From a checkpoint of a small transformer trained on Wikipedia: 33.3M parameters.
MLP neurons of a small language model. Each row is named by its layer, matrix (gate and up: input weights) and neuron, and shows model dimensions 357-452. Each number is 50 + 12 x the weight over its row's rms, rounded and kept within 0 to 99. A neuron's up and down rows have the sign that makes its largest values positive.
A block is one neuron, or neurons of one layer that tend to fire together. After each block is what it responds to, as a language model described it from the Wikipedia text at the highest values.

L4.gate0:61 28 50 42 57 33 48 56 47 49 46 68 58 74 58 52 62 43 51 41 27 50 29 70 63 47 51 47 59 53 35 29 36 62 62 34 62 69 38 49 57 36 40 41 53 59 33 67 50 40 54 45 36 56 72 45 19 51 78 56 24 42 68 41 50 33 70 35 59 82 48 66 38 48 39 49 61 57 29 58 66 45 39 52 46 34 62 37 30 66 43 52 60 55 47 79
L4.up0:52 61 55 41 66 54 34 29 59 61 48 61 64 26 40 67 52 49 51 48 25 43 26 65 49 43 50 61 62 58 65 40 44 61 58 35 59 71 48 42 58 52 49 38 33 50 64 47 48 48 49 33 51 49 51 26 34 53 53 65 58 52 44 59 45 46 42 35 79 20 52 40 59 35 51 30 59 48 38 72 53 53 44 41 60 41 35 57 47 49 66 59 25 41 30 64
L4.gate149:61 48 47 50 52 43 29 41 67 41 56 42 67 30 46 68 42 46 65 50 29 60 55 45 75 52 66 54 57 25 28 44 31 53 46 42 46 31 56 49 58 46 60 74 33 48 54 52 53 49 58 50 61 61 55 46 75 52 36 72 61 54 45 37 40 66 83 28 50 53 26 49 69 34 45 38 37 32 46 57 60 43 55 46 37 48 36 50 42 66 47 44 65 27 66 48
L4.up149:50 62 46 65 60 22 30 44 68 44 65 40 47 57 64 64 59 25 39 78 54 78 56 53 51 43 51 47 59 58 47 61 61 51 67 39 51 43 22 21 71 50 33 43 58 62 41 71 40 45 43 49 67 44 52 40 58 47 68 66 52 42 50 36 42 71 47 50 56 57 54 56 30 38 64 31 71 21 64 65 50 52 57 46 83 50 41 58 33 45 58 61 59 26 53 36
L4.gate564:43 65 75 36 49 26 72 58 51 47 78 51 44 43 45 60 38 56 43 44 54 49 54 67 37 47 49 50 42 45 52 59 31 49 53 55 42 41 42 62 67 52 55 53 51 54 62 60 34 66 34 26 44 39 58 65 52 39 34 52 47 55 73 42 32 78 48 45 42 31 53 56 50 41 30 73 28 37 50 18 57 66 30 43 56 48 48 35 59 57 46 43 61 48 64 41
L4.up564:70 47 44 23 63 26 48 53 49 61 51 49 25 46 49 53 38 47 27 39 41 40 36 57 61 35 69 47 76 46 47 40 37 42 39 52 57 45 63 55 49 58 55 32 56 56 52 57 48 50 46 67 36 55 45 44 52 50 56 40 66 34 42 40 56 72 53 63 52 58 42 48 42 29 61 41 50 40 39 47 40 59 52 48 75 41 41 39 46 70 48 27 58 47 52 63
L4.gate663:44 37 48 59 56 50 58 55 64 36 44 66 78 53 60 64 52 30 48 62 33 60 50 41 53 53 38 63 56 44 45 58 45 50 46 45 63 30 44 45 80 45 48 75 51 39 69 69 65 48 47 35 57 42 52 48 41 60 60 35 68 36 57 61 61 51 75 64 59 67 31 29 60 39 35 38 51 54 41 56 49 45 61 51 39 34 46 46 61 48 56 61 59 55 44 44
L4.up663:34 51 44 43 53 42 45 43 74 41 61 49 50 29 53 55 61 49 51 37 64 45 45 27 59 37 64 41 38 42 34 71 45 59 40 39 55 61 56 58 52 36 40 43 42 52 63 54 38 41 53 41 60 56 51 32 47 79 72 63 55 42 52 50 45 57 47 65 68 42 48 40 64 62 43 46 57 64 46 42 54 37 51 60 68 75 62 69 58 66 32 46 61 47 42 54
L4.gate783:64 52 41 35 49 42 25 35 44 41 35 36 35 38 44 48 43 69 58 57 59 44 37 51 49 51 58 27 42 65 52 47 53 48 76 52 49 60 39 31 63 58 39 36 58 62 32 59 51 58 36 56 54 35 57 55 52 47 51 59 51 43 77 63 46 46 39 45 52 46 52 60 42 78 31 40 59 51 28 47 61 57 56 39 35 60 60 56 48 66 71 75 45 50 47 55
L4.up783:41 66 63 54 58 68 66 36 46 63 54 54 53 57 38 54 44 55 63 29 40 60 60 56 61 64 44 41 54 66 40 63 54 57 44 41 39 46 41 32 67 52 66 49 74 54 66 49 52 55 48 46 56 39 57 34 47 37 19 77 48 35 63 46 45 67 39 49 80 58 53 54 67 53 42 42 37 53 59 54 46 49 37 59 45 51 45 59 65 58 44 67 34 50 56 54
L4.gate900:41 53 31 66 47 46 57 42 60 60 44 42 44 46 64 76 65 55 17 31 28 51 31 41 38 46 60 39 63 53 58 83 53 47 38 40 42 66 36 35 60 63 11 37 33 64 67 52 65 72 49 54 35 53 62 55 53 58 38 58 57 54 50 41 52 65 58 52 42 41 45 44 59 52 44 54 57 50 55 68 43 32 76 25 34 25 35 63 67 41 64 39 53 21 59 57
L4.up900:46 54 75 62 72 41 56 33 60 25 57 46 42 43 54 81 59 59 33 71 31 32 50 47 65 56 65 25 60 52 44 66 52 55 57 42 52 40 39 49 56 61 65 54 55 71 54 34 43 48 46 53 49 53 49 31 33 41 51 46 48 58 49 44 53 63 57 59 46 60 64 61 54 36 37 49 31 35 58 23 31 39 59 50 61 49 54 37 31 46 58 44 49 55 53 60
L4.gate909:50 59 70 61 59 69 59 40 85 45 54 63 55 34 51 69 53 31 48 56 38 61 48 53 53 30 51 47 48 60 49 75 56 43 40 39 39 63 46 28 55 47 56 65 54 45 50 60 59 47 38 59 51 49 42 51 39 58 52 62 33 65 54 53 49 57 56 51 35 63 63 63 46 26 48 38 38 42 41 51 60 37 72 50 58 56 43 77 41 33 33 57 66 38 70 48
L4.up909:26 74 39 58 68 35 64 54 63 45 58 40 53 46 59 66 33 51 45 42 61 47 70 70 46 51 73 50 60 47 80 46 48 29 60 52 32 48 24 44 55 42 44 56 32 50 43 72 24 47 68 59 41 54 55 23 48 55 45 45 35 71 60 42 52 60 49 46 26 20 32 45 47 46 39 27 57 49 40 63 32 55 53 52 53 58 47 69 35 41 42 42 52 60 62 48
L4.gate1147:47 72 38 46 45 77 50 36 64 48 69 49 74 62 66 52 47 53 61 22 22 52 55 44 61 52 68 57 49 43 42 39 55 59 43 38 40 54 49 29 63 54 29 40 32 43 47 35 51 39 40 50 55 52 42 73 35 46 51 53 34 48 49 56 45 50 48 63 39 33 60 61 68 58 45 61 51 48 68 34 59 42 68 58 70 50 47 50 38 53 50 60 34 49 48 43
L4.up1147:48 64 48 59 42 52 50 47 79 58 54 52 50 53 46 43 37 32 67 55 51 47 49 12 44 55 59 53 52 49 35 57 44 51 60 48 40 50 67 52 59 43 40 57 37 47 59 27 35 64 32 42 62 77 39 56 43 56 56 27 51 52 43 58 48 49 38 49 48 38 46 54 70 38 50 55 56 62 35 60 33 57 61 58 64 51 44 43 54 41 66 61 37 60 68 39
Chemical/material word endings. Final word pieces completing names of elements and materials, mostly in chemistry text (car-bon, oxy-gen, cop-per, mar-ble), plus other split-word endings and digits.

L4.gate392:41 38 48 52 29 42 33 69 43 43 63 59 52 25 38 56 39 44 55 69 48 42 67 18 53 26 40 53 48 51 24 65 48 64 35 51 72 57 48 50 51 74 37 42 40 54 45 37 58 33 49 41 44 53 54 41 40 36 47 30 32 33 43 45 27 50 37 39 70 41 73 65 62 42 38 54 63 40 34 41 66 45 46 44 51 51 44 35 45 75 52 46 56 49 39 74
L4.up392:49 58 18 54 50 46 36 57 52 60 37 63 37 40 54 54 39 57 62 61 63 63 65 53 44 47 62 42 51 45 50 67 46 60 56 52 55 60 65 56 55 59 38 37 39 45 43 30 52 51 48 42 34 47 15 57 32 53 52 54 27 38 42 66 30 64 27 59 51 28 49 73 53 42 44 43 40 58 34 69 45 64 31 28 41 46 48 57 47 46 69 39 48 61 58 29
L4.gate452:40 60 43 49 58 28 51 58 38 56 63 45 58 45 49 63 60 32 53 57 57 32 43 24 38 32 36 53 44 77 37 43 36 37 51 73 39 50 40 64 50 39 56 44 63 49 49 50 50 50 19 46 71 61 41 57 46 45 31 66 51 54 40 67 75 36 39 43 47 36 32 40 61 33 62 50 54 31 44 60 57 48 39 37 58 61 44 44 58 71 51 51 60 53 44 57
L4.up452:48 50 56 55 54 32 39 66 52 24 59 75 35 44 61 59 32 58 54 47 73 39 60 53 43 42 22 68 54 70 54 32 40 48 49 47 42 57 56 61 49 59 48 53 33 34 62 45 42 41 53 39 58 49 52 42 36 55 53 36 60 51 75 30 57 51 56 76 56 64 42 51 48 50 33 43 42 47 47 42 67 53 63 70 60 41 52 39 75 62 33 46 40 69 48 64
L4.gate760:58 76 58 40 43 19 56 62 56 44 34 60 61 36 36 61 53 51 32 33 53 70 39 23 62 57 61 38 56 52 46 57 58 37 48 35 46 50 50 66 39 52 42 42 37 43 39 62 23 43 33 33 51 48 72 44 59 51 59 56 41 35 43 48 52 50 35 40 57 47 43 74 45 60 42 47 50 44 58 43 62 42 32 45 38 62 47 58 50 53 45 42 47 42 40 58
L4.up760:34 45 54 53 53 41 54 49 65 28 46 50 45 46 53 66 32 75 51 58 60 71 65 62 55 47 44 40 45 47 55 74 52 41 66 54 42 38 34 61 37 43 51 42 58 57 44 20 47 57 48 38 55 39 61 46 60 62 58 60 68 44 35 45 30 63 80 46 34 39 44 52 44 63 64 61 41 52 43 55 59 53 50 24 33 55 65 60 51 67 53 25 47 47 41 43
L4.gate1075:58 71 48 48 39 12 43 49 60 66 56 51 60 50 36 68 46 53 57 50 64 57 56 43 61 56 59 48 42 45 29 85 41 52 82 79 39 56 53 51 52 60 49 56 52 72 50 58 51 57 60 67 49 54 61 37 66 40 55 41 43 49 47 29 50 43 54 58 38 27 45 47 39 65 30 56 30 73 62 44 56 45 51 28 44 65 21 50 51 74 48 47 66 26 44 33
L4.up1075:44 46 50 61 50 36 70 42 59 74 49 38 29 70 20 55 51 63 58 62 33 51 59 31 34 50 41 55 47 47 51 42 28 51 58 50 55 72 51 52 56 64 64 46 35 58 54 40 54 47 57 43 44 61 38 58 41 28 45 44 32 61 63 24 52 63 37 52 45 40 60 45 51 50 34 39 41 56 59 41 57 57 43 32 45 38 57 53 59 76 49 47 56 45 43 53
L4.gate1197:31 61 35 63 39 53 58 34 40 62 45 50 58 55 44 59 42 37 46 66 59 58 39 39 77 31 37 46 64 65 64 66 58 37 57 42 51 45 47 59 55 53 27 53 42 68 57 67 46 50 44 62 70 40 50 56 42 35 65 42 68 36 55 54 42 51 59 41 57 63 53 37 63 47 32 46 63 33 65 36 55 54 47 63 63 69 45 22 49 40 49 29 45 55 40 60
L4.up1197:48 57 71 40 43 53 63 34 43 59 55 44 48 67 54 64 39 41 35 54 41 62 71 46 34 39 59 55 54 52 64 44 45 31 51 42 57 44 54 36 53 57 57 43 40 41 65 45 39 62 50 39 45 47 36 72 25 56 38 47 50 34 48 60 32 46 56 56 71 33 40 33 60 56 39 35 61 49 57 43 27 76 21 48 66 28 24 40 59 29 54 45 51 40 43 52
L4.gate1199:67 50 61 39 43 49 51 48 62 40 48 57 74 32 40 51 35 31 55 40 52 39 63 59 56 37 58 40 49 33 51 48 61 52 56 29 74 49 54 40 52 40 58 46 51 27 34 26 50 64 47 65 41 49 75 43 61 40 68 44 56 55 43 19 62 52 52 57 52 49 49 67 41 52 41 52 54 41 48 42 33 63 62 54 43 42 52 60 59 71 40 80 51 52 61 48
L4.up1199:46 34 62 50 30 68 40 61 44 76 49 66 48 57 46 60 53 43 64 51 60 55 49 62 31 52 82 46 38 53 45 55 35 54 48 47 40 36 46 54 59 49 52 71 46 52 18 41 57 52 85 48 44 56 40 42 52 28 48 38 69 57 46 28 55 47 44 57 63 59 64 60 47 68 63 54 43 64 48 33 36 54 50 27 45 53 48 44 47 86 46 70 54 71 53 48
L4.gate1219:51 67 44 57 40 29 58 51 58 50 53 36 56 39 55 73 73 62 44 60 54 49 25 41 65 55 49 46 43 53 29 45 44 42 63 56 44 53 58 45 54 49 49 57 21 76 74 37 39 48 61 55 64 80 59 52 42 22 62 45 53 27 46 44 63 62 30 64 55 55 38 51 42 45 59 43 67 49 38 50 46 51 42 31 35 26 38 57 54 67 48 48 51 55 32 53
L4.up1219:47 47 32 44 51 30 66 53 45 52 43 66 33 48 56 69 56 58 75 65 59 54 35 33 56 49 45 50 52 50 56 54 39 60 56 34 51 51 48 60 61 48 27 51 44 63 52 30 61 63 45 52 65 35 68 72 46 54 60 55 60 30 53 52 48 52 48 41 41 68 50 50 29 59 50 49 63 44 44 68 58 47 37 53 46 48 43 46 36 76 59 43 42 44 40 56
L4.gate1296:43 48 76 50 33 27 46 66 40 38 63 53 53 52 44 40 62 41 46 61 45 53 41 37 30 71 35 59 33 42 66 56 55 52 52 30 70 60 48 67 48 56 47 53 66 76 58 43 37 59 50 40 68 51 51 35 52 29 51 59 59 78 39 64 54 44 30 29 50 48 64 51 57 52 34 51 52 74 31 40 50 57 66 47 17 49 58 35 53 52 50 42 58 45 70 58
L4.up1296:30 28 59 59 39 54 46 75 63 29 59 46 27 33 34 28 57 51 43 47 58 41 45 43 55 59 65 50 45 30 47 37 54 67 54 75 37 54 88 52 60 54 49 42 38 63 67 32 40 67 61 54 49 62 32 46 51 57 47 56 55 57 60 40 57 45 36 46 20 74 60 38 28 58 53 65 36 61 27 44 60 47 43 41 37 46 32 54 57 52 65 59 64 36 74 43
Place name expected next. Prepositions and similar tokens right before a place name, especially in after "born" in biographies; also at, to, near, of, "Headquarters:".

L3.gate38:50 57 43 65 22 44 38 47 49 52 46 53 47 34 64 58 54 49 43 60 39 39 49 48 56 42 56 76 40 48 45 43 69 53 58 42 66 29 45 42 52 55 51 31 62 62 51 57 53 43 35 58 85 12 48 58 49 37 35 58 44 57 50 62 52 43 33 45 31 51 45 67 61 69 56 36 53 53 55 60 44 44 75 40 53 38 73 26 41 55 60 69 49 46 79 56
L3.up38:54 46 37 42 50 52 65 26 34 67 45 68 31 39 74 60 51 54 57 59 58 35 47 51 70 44 48 38 43 38 34 51 42 63 41 66 36 44 49 46 45 44 70 66 64 46 42 61 57 29 38 33 53 67 60 44 35 62 54 63 46 59 45 44 57 60 59 47 52 42 42 60 66 47 48 57 57 48 35 63 52 51 66 32 51 32 32 38 61 68 26 51 38 44 71 29
L3.gate103:61 33 38 47 59 42 47 70 43 48 52 66 59 44 37 66 58 21 39 67 38 59 25 58 47 50 49 58 47 50 47 61 45 56 53 43 45 51 06 54 62 64 50 61 39 41 35 55 63 65 53 37 45 38 65 40 49 35 48 48 36 36 41 44 42 46 58 79 53 30 37 59 47 60 65 53 43 37 31 52 56 29 52 50 51 51 51 36 43 63 43 23 52 39 29 49
L3.up103:59 61 54 64 40 63 60 66 59 54 55 59 48 40 66 66 34 59 78 42 58 65 35 53 38 62 34 43 47 57 70 45 38 33 33 41 62 45 33 67 75 61 64 53 44 35 39 50 62 50 47 68 46 49 54 57 63 59 53 30 50 47 66 26 65 54 26 60 51 43 49 59 69 50 43 44 52 43 63 40 56 58 52 59 29 69 55 34 46 50 56 49 56 55 51 56
L3.gate196:81 61 46 50 27 60 48 69 33 53 48 44 56 47 57 73 37 69 91 47 25 52 25 60 59 28 47 58 46 42 47 47 60 38 59 59 34 35 48 59 40 55 62 67 36 74 47 46 66 52 52 55 71 46 52 47 56 40 44 54 58 41 52 47 40 65 44 49 64 47 50 34 48 51 47 58 45 52 39 42 75 29 52 34 59 45 42 46 41 62 49 39 43 56 56 53
L3.up196:64 12 31 36 47 37 34 57 60 46 69 63 43 49 31 59 44 37 35 62 33 39 38 39 54 57 62 19 38 58 62 56 53 50 39 57 58 50 52 57 59 40 63 73 44 49 35 69 64 43 57 47 50 38 32 68 58 38 59 22 36 62 56 65 37 52 58 40 50 25 50 42 49 39 38 66 45 38 40 67 74 54 43 62 33 57 54 64 45 62 36 54 32 50 36 38
L3.gate819:59 47 77 41 34 52 47 32 53 44 52 43 63 26 37 45 51 67 62 51 56 42 42 62 45 57 44 52 52 52 29 46 55 81 51 51 34 53 59 51 62 69 50 45 72 46 41 52 54 55 35 48 70 60 47 38 69 37 57 52 62 56 48 48 32 58 34 52 53 58 51 47 52 43 51 67 45 55 52 67 53 30 50 74 31 49 52 47 66 65 72 48 33 71 50 44
L3.up819:52 47 50 57 49 43 57 34 55 70 42 58 56 38 44 68 65 33 63 50 49 57 69 48 62 55 45 51 54 49 39 62 49 27 38 57 61 58 60 70 66 61 41 48 51 39 44 57 52 63 46 43 53 39 26 42 56 44 56 40 57 48 26 52 52 47 41 67 53 44 48 44 22 63 39 71 61 67 58 40 40 55 56 63 51 41 68 40 54 66 46 43 60 54 70 34
L3.gate996:48 54 33 58 47 51 36 58 67 73 66 41 14 41 37 66 48 52 67 61 44 48 26 49 44 29 53 44 62 64 31 51 34 63 61 45 58 59 57 67 65 43 55 62 37 46 70 64 56 41 53 74 31 43 46 73 39 57 54 35 32 49 80 38 60 68 51 48 61 50 66 56 40 32 35 61 63 54 54 53 40 39 59 45 64 65 61 52 40 58 49 49 60 34 54 34
L3.up996:38 60 45 51 31 53 65 42 49 57 51 46 57 53 61 41 63 65 49 53 55 44 45 47 59 69 52 80 37 45 38 60 51 45 54 58 42 45 60 51 36 38 49 68 48 43 52 30 42 56 31 49 59 58 43 42 51 35 50 70 51 55 54 32 27 67 64 43 46 51 63 50 49 44 63 47 47 59 43 32 52 58 61 37 40 29 66 53 40 60 57 29 62 61 49 62
L3.gate1064:35 33 39 69 40 65 35 64 44 58 09 29 70 58 42 39 68 47 47 53 35 31 54 16 56 47 51 45 49 47 50 32 45 54 75 71 57 39 40 58 49 66 43 41 45 49 56 42 40 50 51 54 61 47 72 55 52 47 49 43 72 72 37 57 37 35 49 49 41 46 45 64 39 61 67 66 48 31 65 41 29 68 41 52 52 31 34 44 45 63 62 61 57 37 46 66
L3.up1064:37 75 37 49 77 51 64 55 58 52 59 47 39 46 46 73 74 66 71 49 61 51 44 62 59 54 33 28 29 60 46 74 51 55 41 55 66 44 62 45 59 33 41 42 49 68 59 41 69 45 43 68 42 44 50 67 55 64 63 54 44 53 55 50 43 41 46 35 62 50 67 39 45 53 26 47 43 67 29 46 45 42 56 47 41 32 53 43 66 61 64 53 48 50 59 56
L3.gate1202:50 62 47 52 62 61 56 50 54 48 55 68 71 59 44 66 40 49 61 33 15 63 43 53 48 58 34 49 62 65 36 61 44 53 24 53 40 54 53 48 58 53 47 57 49 51 62 32 54 52 39 35 57 63 32 54 48 64 55 64 43 38 53 47 44 50 30 46 60 52 57 50 65 68 53 68 34 46 45 66 64 59 65 68 58 36 40 53 37 64 47 53 68 53 28 65
L3.up1202:30 52 47 67 49 52 40 54 63 62 62 49 58 47 26 42 43 51 69 47 43 64 45 53 58 54 72 60 30 57 48 50 83 58 32 44 48 58 53 55 45 31 39 51 46 85 56 55 59 57 52 41 45 41 49 54 68 36 83 33 63 39 29 44 37 69 47 33 77 44 57 37 25 29 59 65 53 51 40 36 45 48 53 50 50 45 37 58 46 50 58 39 38 61 52 49
L3.gate1297:47 42 45 61 53 72 62 38 59 46 54 34 69 40 30 65 47 50 60 63 47 32 61 56 50 65 44 40 38 46 53 74 51 51 36 36 62 45 41 36 54 41 52 47 46 56 53 49 45 34 54 68 31 56 62 45 60 65 51 58 36 26 36 59 46 56 52 65 61 68 56 40 52 43 38 54 49 43 48 59 55 51 59 51 53 50 50 42 62 38 44 30 45 49 51 67
L3.up1297:74 53 72 51 39 50 58 57 60 50 44 52 48 20 61 37 60 45 47 54 39 36 47 49 51 38 29 61 55 49 36 50 43 47 57 35 49 31 41 43 56 51 59 57 59 47 49 34 59 56 29 33 56 28 56 57 57 67 42 51 39 43 26 40 43 44 37 63 47 65 46 54 38 35 37 75 34 49 57 75 54 53 68 51 41 54 51 45 42 70 60 66 49 75 49 41
Mid-word subword continuations. Second word pieces completing short words split after a one- or two-letter start, like le-af, Go-al, fa-ith, Bre-ak, often in sports or award tables.

L3.gate79:63 33 41 45 63 62 45 52 61 58 69 51 38 36 64 30 57 58 58 47 35 62 50 51 40 41 45 42 56 36 64 50 36 52 55 67 55 51 44 55 53 69 78 42 72 28 36 54 48 62 61 40 36 47 49 35 59 31 52 68 64 54 52 48 47 53 40 38 26 42 54 50 52 50 52 42 23 37 30 54 49 55 59 57 38 44 38 36 31 54 42 37 51 48 77 57
L3.up79:52 48 50 39 49 42 42 64 60 47 46 60 44 58 66 51 49 49 56 68 42 53 38 52 44 42 57 43 62 38 58 51 66 76 38 48 58 27 58 37 57 45 57 56 45 40 53 33 63 54 66 71 46 34 41 46 51 56 50 61 40 63 38 53 27 79 45 47 37 47 32 35 32 51 26 56 38 44 42 40 39 55 61 37 30 39 55 43 61 43 34 32 56 29 45 55
L3.gate146:47 60 36 60 54 41 61 48 43 39 45 47 44 55 57 60 39 33 31 52 42 37 57 42 50 56 70 52 46 68 46 43 33 59 66 56 74 40 51 56 69 57 45 65 33 17 50 55 33 62 51 62 52 54 46 22 71 35 61 64 40 36 60 49 41 32 78 40 47 47 38 53 31 23 55 36 45 51 36 72 48 38 35 53 46 61 33 55 64 42 52 63 64 43 44 55
L3.up146:50 40 47 43 46 67 40 57 62 43 42 49 48 56 61 35 73 41 49 58 34 46 60 51 66 42 47 42 61 45 34 30 44 48 45 39 74 61 49 60 52 39 20 47 59 35 53 54 45 62 51 50 60 40 46 61 52 51 43 32 54 19 46 54 58 36 58 52 46 47 54 57 42 46 42 30 45 47 55 40 83 49 52 54 34 58 75 55 68 29 55 73 58 31 44 73
L3.gate161:48 60 53 44 52 41 72 77 52 33 62 43 64 55 30 48 62 44 45 55 40 51 41 75 48 40 44 58 43 61 56 54 44 57 53 64 44 40 78 47 59 56 35 45 54 53 35 56 47 43 46 53 63 66 51 47 38 30 41 38 46 40 50 49 59 56 39 42 46 53 47 61 62 66 47 59 39 22 58 67 52 63 28 36 45 58 62 45 33 62 49 41 55 56 71 52
L3.up161:49 53 49 41 47 36 71 62 40 63 53 45 43 36 42 34 23 60 47 44 45 58 55 36 59 51 38 34 41 51 26 63 47 50 55 72 57 43 65 62 53 56 28 58 67 50 48 51 55 49 33 53 57 43 57 36 61 49 43 69 53 33 69 50 64 34 50 62 43 57 46 43 67 45 54 67 38 39 57 48 73 49 40 28 42 59 41 57 62 58 57 29 65 31 75 35
L3.gate223:31 36 26 43 46 60 51 67 41 57 63 42 78 55 32 48 49 46 65 62 55 71 43 66 59 55 53 68 57 74 23 54 38 48 42 51 75 37 41 56 51 52 35 44 39 43 45 46 67 51 40 57 65 38 49 32 54 31 20 51 49 48 39 77 49 41 37 52 53 58 58 46 61 43 59 58 67 51 33 55 52 61 62 34 36 57 35 65 48 49 53 55 79 44 42 78
L3.up223:47 51 58 62 47 66 66 37 47 59 62 54 37 84 58 48 39 64 42 51 42 56 69 48 30 50 49 50 57 84 28 54 46 39 43 44 53 54 42 40 52 21 63 50 56 38 59 45 45 61 36 70 69 48 45 49 60 55 35 68 41 56 46 56 59 52 51 54 42 45 35 38 55 63 56 47 33 71 30 63 62 54 48 47 42 40 64 76 45 36 51 21 23 57 35 42
L3.gate587:52 47 54 52 40 40 62 71 41 64 35 20 66 44 39 61 34 50 75 60 33 44 65 54 54 22 36 56 53 62 34 58 59 55 42 83 52 50 60 55 58 43 48 48 60 59 45 58 46 35 41 41 62 59 50 45 72 27 69 52 42 30 45 54 66 40 67 55 36 63 67 44 49 58 54 69 27 38 27 66 43 58 41 48 69 24 43 55 55 66 22 52 47 37 25 46
L3.up587:61 54 51 60 59 45 66 52 34 53 28 48 57 46 55 40 49 62 58 47 54 61 59 43 73 32 70 65 38 61 36 50 57 59 45 53 39 58 39 42 47 46 64 60 48 51 70 38 32 46 38 36 45 55 54 59 44 37 42 62 52 62 44 57 72 50 46 52 55 77 51 60 69 53 50 76 47 31 39 76 48 65 31 40 24 56 57 58 55 62 36 43 40 46 51 56
L3.gate620:41 52 23 64 48 51 46 37 56 59 63 59 34 60 56 48 37 51 61 57 63 52 40 54 21 46 48 64 59 49 46 75 49 60 59 57 57 64 73 52 51 53 66 52 26 40 38 36 31 56 51 49 40 52 48 42 47 32 54 50 56 33 46 50 43 33 64 54 49 37 60 27 52 39 27 55 52 39 39 47 40 47 42 19 34 54 37 71 61 42 62 36 47 67 66 39
L3.up620:41 39 27 69 42 55 55 73 32 50 58 45 60 51 57 45 28 45 86 51 50 64 39 37 53 63 74 46 54 50 54 48 33 50 40 47 62 27 61 54 63 63 48 40 50 49 47 50 49 44 78 46 65 55 46 53 74 59 41 44 45 35 44 41 53 56 42 44 34 55 55 48 46 61 42 66 43 34 54 58 69 49 67 45 38 44 37 60 49 56 52 43 64 50 43 49
L3.gate904:62 54 49 60 51 49 52 74 61 47 63 27 58 52 47 77 48 25 58 64 60 40 59 56 58 72 57 72 60 52 50 65 69 63 44 46 51 23 42 49 76 34 51 45 36 63 54 59 43 52 57 31 45 64 47 57 72 22 44 65 43 50 37 38 72 45 60 81 58 48 59 51 57 40 35 47 55 39 33 50 30 43 41 49 59 31 46 55 54 76 45 46 46 34 32 55
L3.up904:45 38 32 75 48 39 49 52 57 62 40 40 48 50 69 76 37 34 48 65 49 57 54 49 44 55 47 30 43 44 29 61 49 66 49 42 60 41 61 60 52 31 59 53 28 49 43 43 54 69 48 45 52 39 19 60 55 75 38 41 40 42 39 41 55 58 46 42 45 55 76 64 39 65 37 63 26 54 53 66 44 55 76 57 50 44 69 56 59 75 52 61 42 40 43 69
L3.gate1116:42 45 63 81 54 50 47 47 37 53 76 49 51 41 51 48 66 45 44 53 63 61 47 63 49 22 29 45 67 61 51 49 57 59 53 52 57 75 66 22 59 67 45 38 46 61 22 55 59 40 51 52 42 60 44 44 44 54 60 50 58 50 72 39 44 48 45 31 49 51 50 65 61 30 28 47 51 31 41 61 52 47 43 52 36 43 59 68 25 69 44 46 67 38 36 44
L3.up1116:41 50 52 63 43 22 60 51 62 46 43 42 58 40 46 61 32 20 41 39 55 56 52 46 34 56 51 45 59 57 40 34 56 32 65 75 59 52 55 46 57 57 38 33 52 47 60 38 48 38 61 35 44 46 68 83 50 39 55 56 80 48 45 59 57 56 57 75 43 50 55 69 46 37 55 38 32 46 43 49 48 53 58 40 35 66 57 65 54 39 58 66 34 41 70 40
Movement destination prepositions. Prepositions after motion or location verbs that point to a place, as in moved to, sailed from, marched to, east of; occasionally mid-word pieces like orph-an.